{"n_head": 3, "head_dim": 64, "norm_eps": 1e-06, "init_std_o": 0.00737, "init_std_up": 0.0361, "init_out_by_depth": true, "optimizer": "ademamix", "grad_clip": 0.5}
MLP neurons of a small language model. Each row is named by its layer, matrix (gate and up: input weights) and neuron, and shows model dimensions 48-175. Each number is 128 + 24 x the weight over its row's rms, rounded and kept within 0 to 255. Numbers have three digits each. A neuron's up and down rows have the sign that makes its largest values positive.
After each neuron's rows, "fires on" lists the tokens most often at its 100 highest values on Wikipedia text that the model never trained on. A number after a token or word is its count.

L6.gate159:129132105088133145079134147114118135134131162138172122158124135140145133074118127187145106118127093150129114121158102136114123127125110128131147112091117137107166171121139144102157175128093148091140107126102165125128123169089131133100144091146109090163155125163091095106151154095077099156142163110139139150136138134152064087185157109145139105121145124154105116107102166145143146132102
L6.up159:118175145133120123121150122096088145134116150131047116105129160134165121094126116153124172142087109153145141157091130137084132128155165162135122126111135134137176113084096119147130126156135115101118116130121185125144121115164135089140115118132120104115104142113118162165130105134115112176130125161097112142146113127156103156099104158174171079092104142157129093097102137159124101139110
fires on: " \"" 46, " “" 6, " '" 5, " expression" 4, ":" 4

L6.gate199:152118129170139133103146115091125129139112120118112128122142131137104118089141086168149150112118116097145128155147145123138163164090125201137131128123143067099142111132169143112154129109131124176070114097131142126139126122130180120117113100154060134148152132143143175146079127139179153149150140125118123133133113132142136141174136115138169134127103138108107143140069121096160158142137
L6.up199:128118159093146077109124131139119136098089153146127104118138155172121188109134112132125180132101120172118113123161097143138090091092144092111137157086128149120099084088127114125116118136130138121147130134086109128129136140145115134096143124116153113095116138138099151134074114129115166152187135134127115136135125158134118181158129138163140147122113135147135099118129126139168113173081
fires on: ":" 52, "," 21, " \"" 10, " as" 5

L7.gate75:080131142115183127077093109162138145117130073171107145152112148136112124165122124147112138097112095078151148148128144150142102104095095141135124141164085132128116142125137107129137157153147089131112084162116144132108105122081089135112140138127096107155126127142137156154127113166184143157127115087130141159135119104097144138139137075151134149094139130156168136106117111133095123081115
L7.up75:101089132121104172140130157138102119140089140142135188128098117117126141090158090127147157056114123123117134128075086122148118111107150149139084127146119122119157143136096124092136101155122120159108116109127126138131143135166083176121123106106125099102118110144122160139107167111088110141150115105085134096155136130106118118139127087139168117155112114116125156095106143119112134127140
fires on: "," 74, "b" 4

L9.gate154:136121141132132091080119124073124152161151150134116109127180103105137135113137133084133136141156125124140104162101145166119133096111153065155133128096139167122129112175142156141144093153120106133146146084145119140112137115138135147158134133155157105098151159118109133185097124145106109126133106087079140127114090143119084099140139140166167130123133179135114162105102174163144162127102
L9.up154:119167152150119103135092085130097162090129116126149092155120140116147155146148156137144135161133107094149149122158158125074109160122121163149100119152160149178151162122128132148171078116135157129136135140154110097117124107131150099139155110142115082143091157112131143162145157110090118110105071078159119133147109100132119114147122121131061153118118125138117140140159112131159145116132
fires on: " was" 51, " is" 11, " being" 4, " |" 4, " also" 4, "ti" 4

L7.gate40:122099126086118131109089115089134128150119121178149113115143104138105118119125131104138117072141148137143124136157111141129116129137125138127107100123117141106136148114150095117151119110103171172152156129176135140119117126119168085113159120118160186116131169113159131140125119103137107107082119173127098115069121106134170107090107103107106192151154151130108110113150153127077146137144
L7.up40:131144128157107119115138139144108145125136105108127160138174068135115125206068142141121157123087104137126158147128170151100169158149172120117147134116140127143114123131119135101139110133105141154122104127150188112145108131121107159164125162100111134097124106124136116121118158136130139141108178159142147102142132122149156087135116127150132132148126124106143096117140090154134136087137
fires on: "." 74, "77" 4

L5.gate63:131111112101161151111116131139118131126135105109143141138089146131160158098101150129148087152133146116136107089104150185115163147121134151090149184096129129143092105059157145120158147169128102099075122103145121129104154154135130162150141131072103152098158134148119142131139122142112129110106133086105140114150111147113123087176095114154118116147115099125107122107103131145097141155116
L5.up63:117137134137076127144112160161108112148136104169140147136131154074107134124054125126131162104137119145133158128139102108122144137116091144127108146104101163125130115138147163151139089123111124116129168117122144112115152119126092117129146083051148125186125121175127122096159133129124154169139117092164133119130114121123090139081094120116091158169153134134136115113136134082132151141130
fires on: "ed" 17, "d" 16, " called" 11, "ul" 5, "r" 4

L7.gate170:152166146170162160105097130149133115125127140164141089145108134154093141114095109155130093105112126144135065177150093134135133138121150148135166119104129122136111172127124113147131112120177108146120116147105161110129153131145135174118133119136134177136145164190122123104134166071143101107125140131134142136158092168122105094146131194097121115131154101156104146095079124073145147120137
L7.up170:109130107123142137124128114103143170136100118119144181145137169178097125085164143125136110115173148151156108136119106140112121100088103133098073108148137135145120146145140092151136142142103167107132128133099164099146103139115118103127109104131124113172148088109099105069133134095117127139118161118141168142110130149132140082134161135176120166152122130095110152121136125142128132158134
fires on: "'" 77, " his" 6

L7.gate70:132141133115102118141122135145125092148109128144135130134146161146113094084144099119099122044143118128187142125152095146130201092121121153078090134103104122159159089157143119073141135172132133112098153132145144102147150108140115107110114143144132068110149109140148132159123133114146104144111092086120130150122098129137116113157105119113135149134107135162151109125081148168132089094112
L7.up70:125089130089151145128120108113107181171109115152109125139116149115103117101183104150147136103145116143101131117121088168136141145125157139127143175128105117085119108163130126131139111155119153109082145088108098144149124124113124151121102184155125100143129110172147148112099118120150098147108156132157113169123079117105126115178108126138126068111137127140120119084109136142126088138127
fires on: "," 77, ";" 13, " and" 8

L6.gate193:148161154112114096093107144139119129104111127162125120114108132090089133176115107140102161125105110093150110119142111194107122133124130099124107152135102147134134129099147112148120151185179135104108121142137122090093121184141137123157151118118113108150064140132155110130109159115154081117117116088109101118142122138080117111161142148121146143121117157123151111138122138155114155156131
L6.up193:100104120132185124103143081128150154138169101105158133084130189105126143140134123110157130144083132137127102100125151077149123131108156123138072127165129096140127134183137109138115148108158117155136144110122106126143125120129181096138130130139095123152150138097123169165146153154118149150091123119137150179121086079161160146129123111122102106094111134155129147094179128166149110098090
fires on: "," 98

L7.gate18:133121155130073101123107175087154114099115127108171187137134145146113142137107149137143129123144107119120106153110163143105100148124108135147163132139096092138118158113189161136108170149158129133129132098117186093163141147117129109160094085141112139109124115142143163142160154129141126089125153183116129144141120159142109165137090133093122100143139098126130170168074146140132163125120
L7.up18:174079154112143087124119145126147129108085141142095142168129141088104168107101152116132153152115172172144122120135182111126150124113153147151160149162109105128138137128152153101158136130144111143142138136106127128135093166112136080111106114114120127140087137135119131109159136141123111195157110064117147134143132138098142108181113137118151147193145148110123138156113122150121134161114
fires on: " their" 20, " his" 14, "'" 8, "(" 7, " its" 7, " the" 7

L5.gate179:146137126161082135113163102181185111140103125116132141123118153094118147104116152128106117140153066085153128109118118158115109131102159167136117099132139143119146096134117157125119092137100113093094093066143114112149148169108114111115104115094148088114132110151087085156091134083118125140143116141113167131105145065153149136117131139134111119121169130119105145182147141157145196097156
L5.up179:142109125132128138107097118124098099136086102139123129097095105147105074146140096115147139127141138181094139117123173132139151095136147113146128090134135068126116143114143181117189159138120145102153119090111122142121165156101159114143131131145120118163149148119165133092121150118143091137140142158136130098143163117138098159126165116136106114127126157160162109137150116089145140125126
fires on: "s" 43, "ers" 18, " people" 7, "er" 6, "r" 4

L9.gate18:120127185095124134137086141120120165139127115114150108152106110115084127156105145150085164162160116118139139132095113151114092140153129083188107121137112129169135072137131147119148132100128169130143116129137150119090142141152147142109120135151128137129103117133102147180131133100109112139130116132144103122148080155138106141153114113140141157099150145110134134131120133140132107094126
L9.up18:158122106121115106131085133142101149129132134132128110111101143122148158151130113083118130214130143091150109146116152174151103134156207070118132119109148141123123114112136129135126121165095203129156117102125140114144124120093108153180160142137106155123136164131121117150142125121114092134104157152147118103127121191145113152136105150142120130158112157126083100125141096093162133131135
fires on: " was" 26, "|" 20, " |" 7, "00" 5

L2.gate39:118159091108118157103105095127102166159170140148113135163138148103136145133118125160124092129110120154161128112135158156097131174127132129093104162142125124126162130130142145079093098131118132155130160120128146097114081149114066111123108109127150112156121146142127136137107158133161124100113094124132126102149110132108131106165118139161089110102151156120147166140120138184082161152106
L2.up39:167132129154107102118139128156128139120127103098122145137175101165126080142174121135130173135143092119105105129088111100104127130167137117154156113125102140172142120124138086127100104151137117125148159094103110095116112127126139132079120157070105162122113173113141081153154139133124165141143133169140154149121116171094176110092112201121100111104110118108153080148151092142103126104105
fires on: "y" 21, "ly" 11, "th" 10, "h" 8, "ten" 8, "al" 6

L2.gate201:092126121170121115106111128148130150130109125149124115170151158138095082157143133130114136132156079112149141115123119144114125147127141103084107160138102163095130127113089095127119126138108165127087111148120085122126146158195108177116134142094142136140172105147133097068106125112120126145136115100100180126139113097091084104112112133138111112121146110140179081129148074148103141151075
L2.up201:140170133171154098083123102138126148160117125160107110127141143118142140081159092155099094122143128167097100132160125125114172099130111125124085159122182094110150143144070107114146077124110127157165092114152153111116158105128144106117188125182142161138139142104134079114127119115135103136130116156116143149120126138163117085147144123129147128111132145122147096168152188143112140116160
fires on: "y" 25, "l" 20, "ry" 16, "al" 12, "an" 5

L7.gate77:107124097148137140151140132130099178123129089103147135124171117096154119121159135189126105148154129130134153165127160116143118102133140123118143129113111129128176208114131111179112179148134130108122164076132117121155122098129080133134135104133122133151116132142109151137133117110189156105105082117106130158140101130073126125132126134101122145114108146129133097073105093124166111099146
L7.up77:075153137127118123163129137149118137118127157110127120126153077102078124128097113148153132125121112106142142140127145127174117160125186111109117123116061113113123181124115173118124083178116148138114145100110078114121136100131123143152119109126129147140149177135113112137145153153179150163101071148149122124142136123135178145161102160094143130134129133115137149100125131145121126135123
fires on: " to" 34, "," 15, " per" 13, " o" 9

L2.gate168:129118125115101129140153113115123080152138140147095114140113143106104075116103139174116116125137152136156153134122123144095165180116144110158149128134127110080131126137111139116081166161127117142121139140136143121146104110117107097134084107089113161138119107180148102155099127177159164129136123154101108150128151105131150091143120126155157173135135182093134136173098161128106105147155
L2.up168:128106107143101095139146115152115122117153072111115126154114117064108103137144144178137113120146125150151134111134117140109184151090213078134144116112131101105165120137093095100120148118127125134121160145105125144155094118104115144122114164098132144161096109114178102110134151161143134137127143149159106151101182124153098152142114111152152154178132143128161115177153151091124110129146
fires on: "\n" 37, " |" 27, "." 17, " by" 4

L5.gate104:144113128135166140121106096157154126144133120130144125105133095146109106095162135169068123137121160099160089149060139132104144167138111164112108161131120133117126130127126131132148162159140153125121129101149160102144117156144110098067147128124128109135118106146143135129088154125112169134128152104102092138161105120123169124117115143139068183107168103141176118174094127120106152149124
L5.up104:134141152142137183128128128094093151112139107131077139154147120145111162138151155118113121094107129111087097100172109096140127125145097146127127125125167157125095140125087110161122147079147091150125190137097126133137130109157125119161160140094139118163109115116096133157157126112122128146098105190140133118144143135108119140131122161105139083110118088115122136153083150119188117119078
fires on: " on" 14, " a" 14, " (" 10, " \"" 9, " for" 8, " |" 7

L6.gate83:159118129107119130145185108112131113132122136112151106045141152098099150140101130130138163118152115105145098127123148130143117147113137137119133166171085158077105118111114130072120149163137111133086114086120125115134125187150140153133158149117150129114150169118124129169092139152119131140128116118112111143151070116094171151113109160136115106129133187153142090124120086112144095130104
L6.up83:138118092078109117141144103162102138116149121126151112110115133110138124156092079139150082129132098147101134126106157098144129126119147097072076131155145100098137133145132106131163137151105157137118158137117103120138171170139112146077136160151131080137123146143124145117091151142119125149164135130128131153107101117105118136154077131121134128111142108126156061131131102171091144086101
fires on: "," 96

L5.gate31:081114100153129111124134097107118133106100056092116129138129088154081108146126119123108190136139110155163107105142097119116102121119119111114100135156126129128139135134155138111108187168116121097084136110142148109122105102131120135098116132177136140120173108132118132139118096157109133126114115114113146178156093101176142143144079117120138179070134122107119110156134104165125098144108
L5.up31:127163091080151117170079097146102150165153151099130158155105114143145113108138138185141123094115122096150088102145114125132123114076109129084142136116108149173105108129104144114129129085103156114115116130135100113104156136129100109096156104124115156129138109134097128101077152092096146122101124099148108115134102097122105090176118158144118125113123101167116116130136138087102115130123
fires on: "," 78, " and" 16, " or" 6

L6.gate204:128163154123136158102091121159111124164121093132177135143132099146138125129161158130095140125157155098153156123160175144094123116101187153103121118080124147154096162130136139116120162129120104132141131145120159138146113172106129097131104153118069108139118172125165119142096120100149131171140132107109115125119132124193156089164135143115111110148094157107142203158116142115112129121087
L6.up204:170114154126102105136114161094171140109147097142121082132091137087156121110102118101104121136139100143137111150173127124114122140116144093176136091132115179096137146102111130076130160126132114150160116128122104116113150119127128119095126104132176124155104160107135167120128162142145125149163131157132137131115143078124099152145125144111162182133139161125104128173133128137139119102140
fires on: "'" 78

L2.gate238:099113161135135160116110129114125122172135141127104133132110117105146166124107160104153137153117129113140111130112114102151137145150127149123140078100116119149129149122161143142125136119116111102117136132126124097110108122161117091128130074126099084091150176126142116119137116132155108129117103190150137124160111111111130119152149136097136143077159107142111140100116109130111166101132
L2.up238:127202109142153071117106173099122153097118152090122122076141108073089116124137145100105141107081127106126107088134144086176127140147166193143076112114122147137087158149090139136091112134141092118157128136112123132117114099139116098089141171155187120137125103123140125171146137162094127112142114136118152111136118082138103121156127131117103103140114100137145124143125128145081120150115
fires on: " as" 28, " of" 24, "ti" 9, "De" 5, "ta" 4

L2.gate113:115160138113081139116140110162139138124121146146106106125133121102143099148109156106108125133140113089150174142099137133121125170131080140160139097149156172146099180157134128134098144129103128138087141128146103134130175136130112152126111093143096180139136119156171150164115171164102126109162140120126148138131118074155132105121121133101115156106144164118168131140088112125131120203075
L2.up113:099197113134143098116133143175145113098155111108120101140135069100157147165152181095134120132139120127133168156161148160140139119156155168108150108150158163105109128105107112110139139124156121121131168139095092156125157126106101128098150117120119177157073103082194150111134146155113155148181154110106121111078142126128123139136090148133098140160139138115165145130123128112125134127126
fires on: "'" 61, " the" 8

L6.gate95:121116112147139139117132131113138146119116129118095123160145137103115113141117101140134113122147125143121119121126090107058104162116137132105073125134127144137144142101124115148155128158083121121111117117142081095091147088121150071127121162108152107163135137145153148105141138109147128132112144077118137125132163105140111147152104136117136111128145108120159159124141157109119154138104
L6.up95:112120167153121166147170092170141160125143137115121109096137153152116111123173134150090139145119126093109081140150160127163137139135073081079118128108114098144119138130084089122149137147139172121102148151118143133133140124109128135119184121150152171151114123165136105113144135156145097095113112100151154122121122138150129121145091087152102140143094164150150148161129152097118120148122
fires on: "l" 19, "al" 16, "s" 14, "ic" 8

L5.gate145:103130113074137145103127091108121106162119117136164106082149152107122157105097145128123096096128122146145133139141142138155096144115141143108143112129134116121153107110164149121136124138093132119118123129168126061110146126149156133149104127122109115126161161144122111125102102115113124125116146118142198111132097147082160145141115044119098128094138069109097154148134126128102119140088
L5.up145:190145172117100089143132110114121180121118150119160111147103104137102116096127149131164109141110119125124114117114118142109115109099125127104151167176085151106166135114147123166150098120111109130135117105126135143148110147138105175118129094143111127146103110097125158103114192134127097134103136106124164096172123121122138144145085130148138113121159126111116155157104106086145149119151
fires on: ":" 33, "ng" 9, "ing" 9, "d" 7, " (" 5, "ed" 4

L2.gate136:104137140107109133119122129125145115092093174140130092098100145147154077122097102132130119179120121122144120154160103155108132096124164169136116144197121139148121139128127168076137124124118137122129116088094151126177087095115147174130138104110105115149159133143083121150161148156131133119091130098142141139139112114140089107151126179154076121075123134111127110131175115138109126151150
L2.up136:118115127140137155071126106124130158159148113109130102149153110115160124138101147217111094142124121103131131186119137115113144120110101140175111143145156125161154145135118147146131152194135096118099143123130114115141110135105139101160106193142134128144142124092115112128156140140141114122126143144142138104157153105157086145166118113133131116101095163126133119119107117150129150134136
fires on: " to" 27, " or" 20, "-" 11, " \"" 8, ":" 7, "st" 4

L2.gate131:087181119104098148141146102120065174089134108114113068126122112171103115123132154115126090127175152122145141122118141110111126144158113130130178147161104126147123140188125133101127179142127126157140144131106145099139134166130161127166132091131104168126131125175139155114076149163130123147178141142132133151143093135147141117143138139099089114115115143114128104125114152168081139135145
L2.up131:140163066147127124122130123135069139126124158131119166113147122167072131163135139163149101147125121144122134154127132137136126127116163091119140147079138158122145121134134151135108139108141118145146138126136120153155109120088123105156136103108127157126140092118126146131126088163135119129147110140138176136166119126114190124138166167116095100132175156113103139137106150138121108161160
fires on: "." 44, "=" 8, "'" 8, "\"" 7, "d" 5

L2.gate178:120109078081120132137144149099090128126170114139126125099073115161136129113122125086118112145132162084147134134093186158142096138137167121134172108093090134130153128147137135176109122106136130114113135059126142104095156113120165102159084140106114146101111139152146099141114120153151129137149111136130161157126089163198166127141085146151175140115119118171127145156111090111152107138178
L2.up178:138139139121102125130139135126137184128129193121139141107157153150157151143145168145103158130095157157123117165118103089160146131132130121107143155099124099146115153125162186124151121125165127139148114111113162136125114093125206160174144136134118107104116130135096111175129079135146166113091092095128111154135116145137158154118182129147149116108155135110121142127092088129104150171102
fires on: " that" 33, "." 15, " this" 14, "'" 5

L5.gate204:128124082120173122072148122137110161145171103121116122128112103097139074139121099155133158153115122132145151145153115154133173052129160121107080104137104134154139057116162124116121112150127126107094109154149092112075146135176085115108159150133122093101107137129111107179143091138163124132087130126112127112114141146143101101175142151095156147144116130148084174121163128130116125103172
L5.up204:148147150071152169156134116111133095116130153119142116117075152142149141133128111129151118156077141122118152152134120136161158119093156103139116158085156122166134131154129142148112090109143102102135114129105127143152138107155091109191179098115106122120129114141124143165158108120136151133149122113113156146111112135147141049155129106120164111161167130150116138155138129132177150145123
fires on: "s" 27, "es" 8, " released" 7, "han" 6, "se" 4

L6.gate177:094125129113147117125164154098148144152101137163127125098127092123158132120156094132118117070148141126141125097161140183117138127106149149124093124153149150109139128172108150141114142151130063132132162125130139102107106128154150131128112129156099148171124089142143136165114138143154126124094123109143116098149148155123098118159143175093132134139200157112123123136144129112183113124119
L6.up177:118104134160156144101113137092130117094126138088102156150148151085115087138109096141126162124124142147143147100140138178129133155101122174130123111140131127096135163163108133082101128151139161131130178092117155149120097111151145087110150096061152152065105133142155129140154098104154128118155137093162121142170128124131087129142080128123105154129171110086099125111090122088111089153126
fires on: " and" 22, " |" 20, ":" 20, " or" 8, ";" 8

L5.gate253:128098117128124084135118117135108098139175129154127041170104107142142131132104109119153107087127142123101110165075130166138161148131079112064154134091128157101144143082130145132110150167120109144080062144108173103111096162127103122122160145132123144118120111155149113086130132140133093150150121118142105146159142147138125127120114110107100175174154127089168095118118136105097146140118
L5.up253:158162165173103145116084146112111103116149120135164129137113117128143105130111121136123100124125114154167121157097151172111161139149132118144150116148127128127107116141142174106143100149104151127155115130142144105094117142109131099127100157138133141085123095159138126128133154122172153179132163124090142077088120120141117130136169171108129136181113140107112113155138120146137126104128
fires on: "'" 38, "." 27, "," 23

L7.gate34:113172111111116130128137139139174113095123126107090140143138114116111146129124110079140154138150110130194109155074142155130143126064093111094139128177120141158133107131132111157118089128138118141140081096136177102111146109118103104170161145126099152112111174172140147144129149135128137151122092133138139136144083093109153154114094140108174150099142143146124100188134171155137143137152
L7.up34:103143105153157141079085088151109153161132114115144141108118114109142122146125078099171135119119160138120081127107117126099157146139135125144167143112140122120127131148149073118092125156124151138094119126143131126120113124120171151105119157112089115160094090163140153129125149170111121166133098156139081114111112151105111090166108147143155098109104095127107137069115122121125086109124
fires on: "," 98

L6.gate62:132112177139127150131143091150125119144124111133167147130135141158106145159103123115114117125159133145136124130144108151140105140124104096100095080158108158122153127103157181101102139159094132174127127139145116113094107176133110099126155102119115130112141124102135114171102155105124123130152094152150147125138139105138130146152129162109122161131166141131145162137135153121129109141135
L6.up62:154125118093143145122169143085128167106104123123142136105131148129132132171115140116120146141132132150113142102102153117109126088178132107120118115126126087101203156091129149122141115151143147087154166077106148098131079136141143100118144074098112138160134125074123128120161105125137099120156133138144126105089161123098135127138134105151156128136130150123125102113123147105174144123109
fires on: "–" 24, "no" 11, " her" 6, " de" 6, "io" 5, " later" 5

L7.gate219:109144128114136128145116117111176111089129116105139089129104111118132122065193134088145154143119125113119122153159145169127170130154143175144125169135098115121108134113105123105125165113124098133115161135122143107131159157117154155160154156091128129139128106131151118198093128162155109093097113115104104112172091136048131162150110147134156148164094140127129107156143130132155103101131
L7.up219:091114084143097121139138103132106095131130124130162139140085162132131096112124103102182102149145131143132118122171101164092159081153105130112157136134154146124164142132128187115115156103119139101133132125097128121139132128147114105148138101086113137095101136113096075101141098131129116173062171121157131119131132113138087125123106122096125118103145095179104171140115133116093113150111
fires on: " as" 26, ":" 13, " between" 12, " like" 9, ";" 4, " (" 4

L5.gate49:130137127123146095111126097133106108140130091116140156094119078107099097113115123127138143161172143141156087108126180124101119121121120127126154150118120165165152120168172117114117120164128115132106136110155123105158145143093108125108131145118080116154167169170135098099104174118153163116164113179107169120164136112147148108130112132053140146138126139150123158192119091143123154129156
L5.up49:172114109073156100095140081146124116133073115126172158126096093136155145128099137104099152113100118113145137114114128130115122114138157121117116131128138126119137128123131156196147117162118122086089166121105104139141105108126093079118139131126117076152145144148116109147152116135137082110146113146129178121149207115173129106134117114145155136149087133131131150118155114142148144115096
fires on: "s" 43, " region" 4, " area" 4

L6.gate171:121166138119094080102145099096104109131121123119114126100186110120101142099097105123102095147115121130137096136112120141135128143156149115148139107142094177117141100147126136127081082141092116143094119118155154090139164118139109148114091147094154143126132093174189121096099147127112149121139179132123146149154104084149133148097132132131155173178136132112143145153157126110087150132099
L6.up171:148131097139126128148133087116083155120177171113151096174159134187136173157152158126127100132144150163140111149136156131096123153115121152108106126156136118124165146172155125131103135087131140130141151100153147116118117156118147136114156124148137137127141153165146126123126181130187105098116121093157107103099130127093124133144158113095112153129125121132156134131137093107129119166110
fires on: "," 60, "'" 29, "." 11

L2.gate83:105147136132063119137078114106119095115120108142130106121086131132154161080170186114158155150147158132157119189153107161139121183100170159133104119160133140138113125140125134144138110136119165198124139075113131123145109153099147158104107126102131119162143109136152090162130150140144109133115131134118135104148123133115119146164146164127143117087118140115122159172142173124117129159131
L2.up83:142141130122086139129148115135116147100109167139095137167126130158134117094146141126155164161162125132128136151121084134145098138083136160112141133128074150139112138157125127112094161091104143145147152089158118110138123175116150126151095143129128152126110140155164115165097113145139130066139142136121146133114093126102161127154142178189101104108147114102076127153121142143145151154181
fires on: "." 43, "'" 8, " subs" 6, "tic" 5, "d" 4, "-" 4

L6.gate111:138134110133095090130173063106136141137147097142141154127105098101082140152128126125165127137119087120124137154139110125106131134125087142100130132138136123119105167121133115141095166153077152086101124153154130126139134101134144140147121135119113173135139110156129105144106135167179129142103148088145117136149154090149186168138159138120135142165177095145164142110094104101124111113114
L6.up111:114136165137146104175092170109139135169129115147138147120092123122099133129145144176144157154127151083163132123122107119155135104113111126085111134117128137124162118117129173095144162129137147158104089162096122140098151097136090173171126155159135120129175108136095135163130131124182120154113119137106162177154110148160139108144136130145148127128120107086125159087131087130148130104130
fires on: "," 71, ":" 12, " de" 6

L2.gate12:136168165144129111099145124151096125126125143158134149104133093143147100149144135163138141132169155126161129143100101159125138110082118157127133120165117129089080098138128116124121104081116139149121109162150138134166094171123155100115130112103137109159113156159178178132084160105124152113134128108110152130124144110094170107107151128137121148119148130133093128159117147142091165187143
L2.up12:095141153154135138128136136106124146110068120085123140097109114153139142119131168107176131198134126112138142119151129125107140111155140149142127149151126101097145132106118139142106098151128154110146144115124117078107101124094128152106102188135086124167160122143126116138163119151120088087130119152125178160127091143158165118144150104154154085150109117087150147148110177119132157174151
fires on: "s" 94

L7.gate200:110111131134109077164155117108147154139101126137103111112149120102111132101087106101145103142120105151140159157139120119148154145149119181155170145122161127105160128096146133130097102095184105124096125106145134117146157128130163126145098156101166132123138115145118161163157107119203143131110188110104124123124133130154149130092084129140128097108157167132124153100139117124100121140098
L7.up200:143134162153134102132100115097121107143114137133162152135109114114148147145103153163131100099149125121137135165116131125162162110112125133129137139141115098160116153117161098124136174117163157150148086136121115130128113161111109093096158150147126114124107144109149129155089106083125120109181130112141127120144094152111147166155142131100127173114064166108108174131147136122139155077121
fires on: ":" 19, "," 13, " For" 12, " As" 11, " for" 10, " of" 5

L2.gate116:127172115125157148117118127134152154169177159120139083141090144158137152160131118115112115121118117110154135127138148141103126183152146126096175143103122137111175135143135137098122166139166159102120126113140126119097123127125126147082130128083090118116202140140156132125108135119125110138097077163108140155103137127085108116164104151143129107145148150150141129122158151140157143123111
L2.up116:151160133083152112185163116118116106096186091102106118163085136123121097116157162140149122117123143119146136158115161145105156118121084132127171113166163160128100105118146126121132109153126137100128140119131119100126113148095111102121113089131115138107101140129119145146140140172112157180142119188101143147117086125130145134168138206137128099130137123173104164117131125097081102117129
fires on: "'" 34, "," 13, " is" 7, "h" 7, "ly" 5, "ue" 5

L2.gate173:135182133120132110167166132149070127128122160117121111153110116114116108122117162129100100141137152161168128146110152101086144152109122109153126130110124156115129104093139113135137135130114120139129164093127139138121109122145127111098088166159089165123114098153097138117117098167141165156134115140097132070173101137126115172126096146101144154134112153091105167165075151138126098146088
L2.up173:116160119129138139117135130112088121129163091122163148089116097115096130120187142083160120121131154171129147084136143106108110133101169162126124120148146113116158155121105120098116202159172106149178144114119149166134132130143077108101085109123130111164153103114150163131104133190142138108125122111109166112122128094106130134133144129095113143141142143114142147166144125081136096131132
fires on: "'" 61, "=" 16, " at" 6, " for" 4

L7.gate57:157126154121120109137161117186127159125142090129123119079158106101142136102101118126113127136136144159133120136131145160136163135124128119149157162089142167117139090126136140106103131149100100111123129104138135090104157106123086128147148103112133120173122136100136120111096124141128132098125142153122104137160156085082162107152110103114173155136113147140143111161126115150125156110091
L7.up57:128122154099134160125121098123119159104123140150140106100187136135102132125079126144166102134136113147117132145140138116111112126144138152114145089156117145160126139154118119106118132144112107128107141125127101136138139134086124125127152130101119205154119194134148191141151153109134131173149083122106165118094126128131142159123106123103156172098148164139145154142097149135135079144081
fires on: "," 72, " was" 5, " there" 5

L2.gate51:140141121109112144162122140078138102113149143137103113155141132136134114100116107114117137140093108110139158100143116137118047120112151123122107171119085112091097177142109134140077159125149106119138125162116142107111124154156095113173075143121109129135145142160140109116117124122103151093090133181093141107145162145106135080160110182132154084124101141149122147155111114119109125120077
L2.up51:143133120175128103132121146167068132142102138135131138125137090121141116095115148127122165144091085109100162082130110112143114126122119130107085130126125144111114194169112095123082122124117079107141110149084115185146146154165081091150121110076101103105147090121107148130101147117097177109125102094105140117147136181109076122126108111109125116157168113118171096100126090144091116126109
fires on: " as" 36, " |" 24, " in" 6, " /" 5, " played" 4

L5.gate87:131108091121109139110187098130166154092101131178099156132123090107130146135114113135121182146110147134105108109081112139136105096080144193108124128130136156117133118099108145107087130141121114136123127105151142106122141165113084130100120121135143139111139162132131121176075120142161138093136152154118117152116115119125094146141128155108123125094169136104113111128072136158109141122144
L5.up87:070094108138110104141124124100121060133134111143140151095148124134138144160131154086113132065131086176142124144112148116130148142160166116133134128119111141135104105111141087108108165152109176081097126136126133134137142119125157060115140133113132172120131136149161122118127143147138125112179103123112148144103112140132134119128144109094114157127124119084094108150107184138152107166123
fires on: "-" 40, " and" 20, "," 13, "–" 7, " United" 4

L2.gate64:108124095159106126150101140122157108133140138145158090089106121107099080158078123125127158127133098129196132131127129149102153130101160144070149146139075157137114106146113152152088138088134093145162122079107140157148128099127144132115088131089120142156164118140074111155175136138141129161145127121107147139140147137150108156146123127176085113093149106097119107153140130138131106129123
L2.up64:122107126121164107071144134182124158100140147130100132184094115121161112113104129139140095112125148117126097143123155121124132126092183103107139075151108096183139096142126086120132142097112147131131158104131141126129131112132117094102167107132126087140123084101134178113122127141135090089091112100133127124108126177108139161112146124158144133143145108166100162129126119158134095096150
fires on: "-" 40, "|" 11, "." 10, " |" 7, "ly" 6, "n" 5